Weights of a small GPT-style language model, trained from scratch on English Wikipedia.
Size: 12 layers, 2 heads of 128, 10.3M parameters.
Architecture: no biases in attention or MLP, capped logits.
Training: a variant of Muon for these matrices, 10676 steps.
MLP neurons of a small language model. Each row is named by its layer, matrix (down: output weights) and neuron, and shows model dimensions 16-79. Each number is 128 + 24 x the weight over its row's rms, rounded and kept within 0 to 255.
A block is one neuron, or neurons of one layer that tend to fire together. Before each block is what it responds to, as a language model described it from the Wikipedia text at the highest values.

Description: Determiner opening noun phrase. Determiners and "of" that open a new noun phrase, mostly "a" after prepositions like After, With, Following, e.g. after a five-year hiatus.
L6.down89 [137  75  92 145 145 164 140 153 135 144 106 112 138  89  85 138 172 115 117 135 109  98 132 103 121 129 140 154 129 111  92 126 121 162 182 103  82 127 154 103  87 142  95 134 130 147 140 177 131 150 105 141 143  96  99 107 102 104 111 105 141 127 128 120]
L6.down462 [166 137 101 119  93 140 156 107  87 146 133 110 131 110 159 114 134 183 109 145 112 133  87 142 130 150 125 129  90 129 117 150 103 122 183 116 154 101  80 115 154 121 117 120 147  98 125 137 170 169 142 108 127 163 130 143 178 118 127 114  96  70  99 143]
L6.down520 [157  72 135 137 155 119 113 112 168 152 156 158 136 112 132 113 113 147 145 166 126 125 100 135 155 155 119 106  95  79 170 139 143 157 162 104 102 137 139 116 103 142 164 102 119 100  77 132 118 118 120 118 148 173 119 135 113 150 146 121 128 131 137 130]
L6.down677 [137 118 169 111  86 111 107 118 130 145 131 104 139 103 129 150  96 172 102 133 114 105 145  95 155 147 117 100 103  89 138  99  68 127  90 118 131  97 125  90 108 130 132  77 174 130 161 122  90 168 158 143 117 120 115  92 166 152 117 108 134 111 107 123]
L6.down744 [ 80 153 106 147 115 133 167 120 156 154 112 125 131 169 115 133 160 139 126 110 165 152  86 124 170 115 136 105 129 118 182 128 105 183 146 118 140 129 147 180  96 103 132 146 119 124 136 104 120 156  98 109 124 128 177 135 141  87 146 125  89 101 136  79]
L6.down841 [120 122  89 152 144 143 132 130  77 150 103 140  86 157 164  95 143  93 122 150 149 161 150 115 120 175 142 116 125  99 156 104 137 156 166 125 141 103 136  89 119 103 106 113 160 132 142 112 108 144 101  75 128 153 154 138 131 141 106 146 151 108 120  90]
L6.down942 [ 76 146 162 133 160 117 134 118 118 163 113  78 147 111  78 124 110 103 103 184 134 131 116 141 110 103 138 133 150 144 143 163 116 155 146 137 168 159 145 127 114 118 120 134 107 126 138 148 141 105 122 123 134 115 144 113 116 126  81 183 119 120  88 142]
L6.down1009 [112 121 149 146 120 100 124 135 146 159 183  74 131 103 158 123 129 103 132 161 165 139 140  95 114  89 135 132 135 115 159 104 147 133 143 102 110 106 160 144 134 130 105 158 115 136 145 132 155  82 141 124  90 108 127  77 163 120 163 127 122 101 146 124]

Description: Early word-fragment continuation. Second piece of a word broken into small fragments, especially after a lone h (h-or-se, h-us-band), or a capital initial after ==, ( or quote (R-oman).
L6.down159 [140  99  98 100 115 124 131  88 121 120 117 144 122 130 111 126 120  79 185 128 166 144 147 131 130 145  93 132  96 135  96 153 124 133 149 167  93 149 132 145  94 114 114 136 163 142 121  81  97 121  91 108 152 155 128 135 115 110 123 115 147 107 147 135]
L6.down380 [146  69 111  70 103 136 123 137 146 141 177 114 161 122 189 199 124 124 113 113 127  84 122 139 112 118 133 129 131 109 121 104 125 113 129 141 108 130 106 126 138 106 116 115 109 116 144 136 138 111 194 113 136 103 148 153 149 101 161 102 183 152 117 141]
L6.down474 [151 156 133 144 133 118 151 103 122 114 115 100 189 123  89 135  95 127 163 147 150 128 113 160 125  91  93 122 102 153 108 146 157 108 122 151 119 110 143 130 141 176 101 117 111 135  95 134 125 125  96 107 116 118 104 134 156 104 129  95 122 125 109 114]
L6.down586 [111 124 137 106 152  89 134 160  78 158 161 109 112 195 158 145 117 164 128 129 121 161 139 137 114 115  98 142 153 114 111 125  93 114 133 102 128 118 140 153 102 171 129 150 109 124 117  99 133 138 131 141 154 124 110  85  90 138 170 105  99 103 159 130]
L6.down631 [157 109 169 157 109 124 101 158 117  79 117 142 159 150 140 126 105 141 165  87 117 146 136 140 146 166 137 145 135  97 168  88 111 182 185  98 103 139 122 164  64 135 124 104 118 147 146 120 146 120 115 146 162  86 151 109 143 108 133 112 122 109 141 155]
L6.down745 [165 127 138 101 117 122  87  85 128  73 131 120 138 136 142 139 140 139 136 134 148 117 143 125 168 151 114 132 165 128 131  82  93  80 123 114 148 142 128 102  84 120 140 122  95 141 141 127  93 117 152 142 138 130 115 135 100 147 138  76 156  94 132 173]
L6.down880 [125 136 120 107 117 103 110 101 167 108 113 133  89 173 158 115 123 151  96 110  67 170 121 157 136 143 178 134 126 143 145 136 131 126 144 117 151 144 114 197 119 110 161 162 101 133 127 147 121 113 144 127 119 144 143 114 148 114 141 148 146 141 128 121]
L6.down926 [132  75 176 111 125 143 121 100 162  44 126 127 166 157 157 181  93 151 118  82 175 154 114 133 140 154 138 135 152 133 100 105  57 117 130 127  88 131 138 134 114 124 110 143 117 138 143 134 136 115 122 148 121 181 110 132  98 102 125 146 143 133 126  98]

Description: Initial H or R pieces. Word-initial capital H or R pieces that begin a split proper noun or name, e.g. R|angers, H|ajibeyov, H|omeland, R|ing.
L7.down276 [123 139 122 103 118  96 152  85 106 125 186 140 124 112 144 112 123 110 133 149 121 142 145 183 167  98 103 128 125  90 131 162 176 163 184 104 141 113 130 155 136 102 120 127 129 195 144 134 106 100 116 153 124 134  79 121 144 112 121 134 137 137 144 164]

Description: Mid-word given-name pieces. Middle or final subword pieces inside split first names, often European, e.g. Ste-ph-ane, Joh-ann-es, K-rist-y, Galile-o, mostly in lists and tables.
L6.down37 [159 133 127 113 116 124 135 123 147 147 140 116  97 164 105 116 138 107 127  87 131 131 137 145 130 117  72  98 114 138 115 174 150  96  78 122  95  89 119 119 132 136  97 109 115 132  82 121  84  89 117 110 113 100 120 140 130 118  74 132 135 115 112 109]
L6.down172 [134  80 107 191 155 133 147 123 120  98  96 138 147 147 113 135 118 125 105 164 140 116 144 131 161 144 104 136 151 135 131 166 154 172 119  99 137 109 145 152 151 145 131 167 105 149 165 136 139 159 135 118 112 119 150 118 114 128 136 107 124 122 102  94]
L6.down283 [134 132 176 119 153 123  97 133 158 112 146 118 137 155 106 163 113 122 156 119 123 147  91 133 146 133 115 132 122 106 134 160 145  94 134 122 127 169  93 129 135 100 100 135 114 109 153 122 183 134 131 177  85 131  90  86 120  73 135 143 128 104 109 128]
L6.down286 [119 125  94 144 137 128 123 149 128 107 117 147  97 108 131 149 194 150 168  81 107 122 127 125  60 128 109 121 114 143 128 131 118 108 120 102 155 131 134  94 104 142 125 135 126 142 130 101 129 122 112 134 146 160 168 188 118 118  96 124  72 133 125 119]
L6.down426 [119 124 118 132  93 147 136 157 128  89 151  76 140 134 142  87 135 144 113 135 110  94 116 156 126 128  95 102 143 152 178 190 119 171  99 145 152 115 163  95 124 125 100 152 137 129 116 100 135 138 119 140 139 125 183  69 128 141 136 129 135 142 104 136]
L6.down660 [119 135  84 108  86 103 133 127 127 138 135 117 164 118 147 129  76  71 139 133 133 162  91 139 106 145 143 137 138 137 168 156 141 101 119 177 119 145 152 162 155 163  91 139 120 139 126  92 118 105 136 124 122 143 139 122 106 144  92 131 132 122 170 131]
L6.down719 [112 117 154 147 119 139 123 126 101  95 153 141 133 164 118 126 169 123 114 131 101 139 131 100 153 127 134 122 145 163 140 194 131 121 130 117 151 116 138  89 171 157 122 109 129 118 103  86 102 162 102  81 101 107 125 132 108 101 163 121 138  97 101 105]
L6.down1021 [163 111  64 180 137 120 117 104 127 110 162 144 131 128 114 115 106 143 159 136 107 160 165 110 101 166 112 130 148 113 168 168 120 139 155 114 157 132 152  97 120 157 112 127 111 144 143 122  97 139 120  87 127 118 140 133 120 112 150  90 134  54 136 121]

Description: Name-initial R letter. Single capital letter starting a proper name, chiefly R (also L, H, B, J), in lists, tables and credits, such as R|udolf, R|ay, L|arry.
L9.down128 [123 138 138  98  95 106 114 134 116 126 146 108 114  89 115 110 125  90 129 135 116 131 128 159 124 119 168 163 143 126 132 143 151 134 155 129 153 148 130 134 159 136  92 154 110 152 137 144 130  94 115 140 146 126 158 135 112 100 154 153 102 137 166 113]
L9.down417 [143 191 133 126 140 145 110 140 121 128 121 131 122 139 126  97 114 139 160 161 148 151 137 131 123 175 119 129 119 106 123 164 173  94 152 124 120 124 128 109 185  77 131 108 128 109 139 147 126  94 134 149  66 111 148 170 128 117 108  98 122  95 161 141]
L9.down472 [152 137  67 119 113 116 148 113 125 158 120 138 103  94 125 119  70 175 115 127 144 152 113 113 145  96 139 115 136 133 138 135 104 112 170 152 148 101  78  76 158 141 122 104 125 149 115 122 129 144 119 153 120 142 103  98 159 140 165 131  98 126 137 153]
L9.down554 [105 163 130 118 102 135 119 137 118 117 125 148 123  65 103  96 148  99 106  80 134 132 170 166 142 118 129  84 161 132 145 138 132 126 131  86 129 152 144 158 147 112 126 137 157 100 147 130 144 130 146  73 125 121 103  95 137 147 129 134 136 123 143  97]
L9.down615 [144 135 104 140 133 101 133 144 169 121 152 175 116  97 146 111 124 104 112 111  76 149 125 135 111  89 129 115 123 174 113 139 166 142 124 105 158 143 108 118 125 157  98 180 166 116 126 146 165 131 143 120 137 160  93 113 121 120 119 170 149 129 128 173]
L9.down641 [148 149  94 106 135  94 154 112 112 128 135  96 131 113 113 142 128 126 144 106 162 164 143 140  79 137 133 108 125 125  78 144 136 155 141 132 105 152 174 150 162  97 132 147 107 162  80 123 124 131 121 142 126 138 143 104 104 151 115 124 126 117 123 153]
L9.down864 [141 160 139 115  98 175 147 129 163 162 127 135 112 142  86  88 155 109 146  97 112 131 150 178 148 109 105 127 110 138  90 150 140 139 132 154 129 100 128 154 152  99  63 162 125 195 131 152 144  98 114 120 169 128 150 122 115 150 149 120 116 135 100 169]
L9.down1007 [115 112 147 100 145 121 113 138 148 111 106 140 137 128 110 108 124 128  79  91 104 143 152 115 164 100  98 150  96 116 120 157 162 148 151 114 104 106 159 127 117 148 125 119 122 151 178 150 102 105 130 134 167  93 129 139 137  95 116 142 154 136 108 128]

Description: Start of personal names. First piece of a person's given name right after a role title or relation word, such as Historian T(amás), singer An(n), President Don(ald).
L7.down550 [106  85 102 145 121  86 122 122 112 144 107 124 143  92 117 133  90 141 103 168 140 170 164  98 107  92 132 108 104 149 131 112  83  80 154 150 112 164 110 120 112  94 160 116 145 101 112  97 163 120 146 150 103 148 122 136 124 125 143 136 123 136 133 129]

Description: Sentence-ending periods. Periods (sometimes "). " or commas) ending a declarative sentence in encyclopedic prose, usually followed by a capitalized new sentence, e.g. "...(NFL). He", "in 1774. He".
L9.down93 [119 132 122 146 111 119 114 130  72  97 134 114 116  82  82 132 117 101 160 168  95 100 124 141 122 168 157 162 112 111 121  88 133 134 135 123 102 142 121 155 116 117 145 103 119 170 142 178 152 131 168 124 139 149  95 157 128 127 114 122 116 114 141  82]
L9.down96 [189 132 149 169 101 126 132 134 123 109 107 106 115 134  87 117 182 101 120 163 151 162 143 102 130 141  93 119 143  89 112 154 127 130 131 141 155 109  98 115 118 147 139 119 159 126  82  90 140 151 110 158 133 130 136  96 173 107  98 170 108 146  64 109]
L9.down119 [182 126 159 102 111 125  99 164 134 156 132 152 112 136 123 165 130 131 153 157 136 105 158 124 135 119 121 132  90 175  89 165 129 116 142 152 115 127 123 119 153  74 138  82  97  89 146 115 114 163 160  72 129 136 110 130 141 126 111 144 143 104 124 149]
L9.down505 [114  97 138  92 144 129 117 136 137 154 149 107 143 131  97 113 115 141 145 158 111 113 131 125 170 142 127 147 167 116 142 131 105 147 108 119 159  99 115  84 104 128 129 118 141 160 113  91 105 110 115 143  90 111 148 174 133  89 117  78 146 144 136 107]
L9.down598 [113 123 153 151 138 144 174  88  72 138 146 142 116 143 139  78 123 136 111 115 152 163 178 128 127  76 145 138  92 150 140  62  84 129 110 115  82 156  99 116 135 121 105 136 152 101 100 116 158 129 143 109 115  97 118 146 169 137 113  79 149 141 113 129]
L9.down676 [188 158 105 152 137 119 123 131 105 126 150 145 102 106 120 107  93  82 117 145  96 149 105 159 142 108 120 142 132 109 169 138 128 141 137 161 150 124 112 134 123  99 113 128 144 101  59 144 112 159 117 161 116 145 116 118 135 148  98 169 105 130 139 139]
L9.down782 [106 141 134 148 141 165 139  95 172 146  95 159  99 170 126  86  99 119 113 147 135 103 132 125 167 146 140 151 127 117 131 131 143  87 178 148 109  99 117  97 130 115 101 128 164 129  72  86 106 123 113 123 136 130 148 118 126 140 115 142 135 141 113 124]
L9.down826 [141 136 134 100 142 202 130 161 102  82 123 112 117 122 129  92 154 136 116 183 153 135 136 159 160 137 128  78 122 101 126 152  81 103 137 118 104 151 122 171 149 101 174 165 150 108 127 110 128 108 117 127 146 133 185 108 128 152 144 142 115 143 126 139]

Description: Word-initial split d. A lone d or D token that begins a longer word split into pieces, as in d|ies, d|iplomatic, D|ixon, D|ance, and occasionally l or all (all|ocated).
L9.down24 [112 155 143 130 126 174  85  97 106 100 121  95 150 155 107 105 134 158  85  90 109 121 111 109 186 120 115 133 190 109 126 120  86 165 156 178 102 108 122 103 122 147 119 129 103 114 136 135  86 140 138  84 136 115 127 153 129  93 145 124 121 185 115 117]
L9.down30 [121 157 103 138 128 132 106 116  90 147 139 129 102 143 106 120 118 140 118 121 124  78  93  93 110 166 138 143 145 147 181 113 130 143 146 126 116 168 129  78 116 121 112 133 128 141 104 109 176 110 148 113 119 149 133 102 119 130 143  97 143 162 128 122]
L9.down314 [105 132  95 171 159 121 147  94 142 127 128  63 111 132 110 113 158 124 163 141 142 141 158 106 115 134  97 110 120 114 127 145 108 167 151 108 157 104 144 119 153 101  97 146 161 136  87 124 113 145 141 122 156 118 117 127 104 122 139 162 136 152 159 138]
L9.down331 [111  79 145 144 133 117 111 120 125 142 100 149 126 118 102  98 142 133 116 154 136 180 105 101  93 134 120 180 184 188 154 139 118 142 119 148 143 110 193 122 111 145 141 122 166 127 176 135 116 117 110  97 130 130 100 137 159 105  95 138 116 129 152 155]
L9.down407 [122 105 152 126  94 113 112 129 108 123 149 112 123 130 168 136 148 127 135 132 117 132 143 115 116 123 120 133 143 193 158 148 174  87 124 115 154  96 117 152 183 156 126 141 127 145 110 106 151 141 129 121 125 119 108 149 124 165 109 126 153 170 137 110]
L9.down542 [164 109 117  97 148 119 149 123  97 100 120 158 111 130 115 102 128  98 150  72  72 141  61 129 121 105 103 146 144 132 118 128 123 117 131 165 113  93 112 127 172 130 120 124 130 145 104 159 125 129 138 133 119 116 143 141 112 149 131 144 139 122 121 143]
L9.down551 [108 128 101 120 127 113 194 124 161 112 205 115 150 120 142 134 136 140 125 111 136 104 120 147 136 107 132 151 124 176  90 113 111 120 152 130  84 152 177  99 132 134 119 118 129 135 102 113 131 138 122 112 147 121 123 145 117  89 193 134 130 151 118 161]
L9.down935 [123 147 131 115 151 103 112  81 180 148 143 134 115 161 121  76 138 131 187 155 121 154  91 134 142 120 143 126 126 120 142 111 156 123 162  92 135 117  99  98 128 117 126 134 118 185 136 125 130 106 104 158 130 133 103 125 115  85 174 110  92 122 108 149]

Description: Sentence ends and word-piece middles. Periods closing a sentence before a new one (The, In, He), and the second piece of a split word after m, such as m|ec|hanically, m|is|nomer, m|ent|ored.
L7.down317 [134  88 109  96 113  89  92 113  85 119 138 120 124 127  84 170 108  88 136 119 165 114 133 171 161 116  88 152 119 135 137 108 172 157 140 196 167 162 119 118 128 109 141 111 104 109 122 120 109 107 150 109  85 124 140 126 163  99 208 104  96 176 128 124]

Description: Name-start S, and, 's. Fires on three groups: a capital S opening a name in cast or roster lists (Sandy, Sara, Sándor), "and" joining paired nouns (historical and mythical), and possessive 's after names (Hua's).
L9.down183 [ 86 122 141 128 141 149 158 148 155 150 122 107  95 103 101 123 131 116  80 105 110 171 157 117 111 161 136 147 134 123 127 104  94 104 139 108 137 139 106 143 147 148 152 125 140 114  87 145 104 155 109 141 137 127 140 160 182 128 149 116  84 149 112 132]
L9.down234 [138 122 138 186 120 137 107 127  84 132 119 160 119  93 118 115  78 150 180 141  94 143 146 153 121 103 164 130 174 102 117 105 147 132  89 131 116 116 132 142 165 136 124 105 129 111 137  98  97 181 125 130 120 122 118 152 110 157 124 126 124 138 116 128]
L9.down434 [122 134 103  93 155 130 136 143  80  83 157  93  74 121 168 168 156 131 123 112 116  92 152 112 116 134 169 123 117 131 157  83  73 139 147 119 132 131 134 123 165  86 141 139 128 156 120 112  93 151 108 156 150 127 142 122 127 148 132 119 111 113 148 132]
L9.down582 [139 121 157 167 105 116 115  96 126 108 116 116 115  78 107 130 146 106 149  92 104 148 146 112 147 134 144  58 160 113 116 136 141  91 116 165 122  99  67 162 149 142  55 107 124 121 116 121 170 111 116 112 118 143 155 111 149 152 125 131 147 106 134  79]
L9.down687 [120 129 132 102 142 148 139  98  92 130 118 129 130 143 107 145 121 146 122  97 135 122 121  83 168 159 124 126 168 156 134 110 153 119 145 149 149 128 128 125 126 142 144 125 107  93 113 147 182 125  95 118 123 170 145 131 130 104 142 156 158 106 139  95]
L9.down703 [134 165  79 102  73  89 127 130 125 123 125 108 122 137 127 124 125 105 125 127 116 130 112 122 102 183 133 124 164 162 125 121 106 117 127 131 124 147 138 183 113 136 118 123 113 129 176 155 114 148 106 119 123 139 180  95 138 157 124 149 152 123 134 130]
L9.down896 [159 121 132  95  94  98 149 123 133  91 111 120 146 132  94 122 155 126  89 118 156  77 155 125 125 124 146  92 132 110 145 122 135 119 116 107 126 117 124 142 107 143 130 103 123 159 104 128 132 137 166 155 106 122 132 139  75 122 156 132  98  77 127 128]
L9.down908 [102 133 120 123 107 157 140  92 139 133 149 139 141 130  96 116 133 158 132 149  94 130  96 109 118 138 121 121 136 149 101 132 100 124 122 125 114 103 116 147 136 154 120 109 126 176 158 119 134  91 145  91 133 124 138  86 138 123 127 122 133 149 119 174]

Description: Word-initial split pieces. Opening sub-word pieces of nouns split mid-word, mostly " d" as in d|aughter, d|ata, d|aily; also con-, ind- and determiners like a or two.
L6.down52 [113 149 179 129 153  97 193 131 146 126 113 114  94 109 133 111 148 135 154 127 134 161 121 159 117  89 126 143 156  93 161 109 113 114 114 126 161 175 148 169 129 104 130  89 152 130 137  91 120 133 111 119 136  94 123 193 119  92 154 118 160 166 107 119]
L6.down67 [143 126 136 127 171 136 115 119 147 115 111 142 121 108 146 100 153 155 110 202  85 120  82 167 133 142 135 145  93 157 136 136  82 142 126 141 101 104 128 121  86 144 130 150 159 122 160 157 101 145 149  97 128 166  84 132 130 142 116 126 139  94 151  99]
L6.down203 [164 114 147 110 138 105 124  84  91 137 138 150 104 100 128 125 134  97 153 120 136 147 108  80 158 174 142  91 105 128 140  95 135 142 136 135 151 112 125 118 104 132 139  94 115 130 127 111 124 101 121 112 107 131 127 106 144 140 160 114  73 111 110 129]
L6.down496 [141  86 111  97 159 110 121 123 171 119 125 153  86 101 126 144 117 104  92 119 160 107 132  74 151 129 195  92 121 150 163 131 112 120 152 135 179 134 127  97 143 132 112 118 139 142 129 102 109  83 122 134 146 147  94 167 121 137 123 174 122  94  92  99]
L6.down553 [144 133 144  95 112 125 133 118 124  92  95 140 111 157 152 124 141  82 151 142 100 120 111 124 136 140 141 125 140  85 122  95 115 104 140 173 120 164 148 135 106 139  96 125  98 115 132 132 156 151  98 135 107 141 136 129 136 101 139  94 125 154 177 132]
L6.down754 [139 153 114 133  94 137 118 106  94 131 152 120 136 157 143 114 160 141 124 157 163  72 113 124 111 167 104 115 135 111 136 180 125 132 154 129  91 134 102 169 109 164  91 124 123 121 138 128 128 168 108 110 171 118 156  80 145 151 164 105 140 138 154 109]
L6.down845 [151 120 144 125 116 164 112 165 128 140 105 120 131 133 139 143 116 126 171 125 118 104 103 103 114 141 155 125 134 112 122 128 138 159 149 139 101 130 137 103  46 130  89 149 142 109 133 137 110 102 182 131 125 139  98 127 121 155 145 122 128 144  94  98]
L6.down971 [135 161 109  98 142 114 104 121 159  99 105 115 103  99 153 105 162 140 148 207 135 137 159 134 138 114 131 139 116  91 113 127 144 178 104 125 102 117 153 118 107 121 154  95 121 120 137  86 154 149 109 110 130 127 130 127 129 142 100 132 132 162 104  93]

Description: Word-initial split fragments. Short first pieces of a word split into fragments, mostly S, s, w, such as the S of Sera or Summer, w of want, s of say.
L7.down535 [120 118 113 161 111 153 147  80  97 151 172 118 154 145  86 129 140 121 146 150 138 116 146 112 103 172  96 101 150 115 157 104  77 186 149 124  98 171 137 142  90  91 108 152 111 137 138 118 146 131 131 113  87 133 147 142 107 132 146 135 143  94 131 159]

Description: Split-off word fragments. Mid-word fragments, mostly a stray " d" split off from a word's start, as in Release d-ates, Game d-uration, pure d-imensionality; also "nd", "ead", "el".
L7.down80 [152 129 144 100 121 162 119 128 123 105 140 146 132 110 159 129  93 131 116 121 117 107  96 157 150 171 142 102 141 149 174 102 119 113 155 173 157 136 147 186 182 121 141 116 109 127 128 163 123 142 159 139 136 113 125  92 123  95 108 110 105 113 151 108]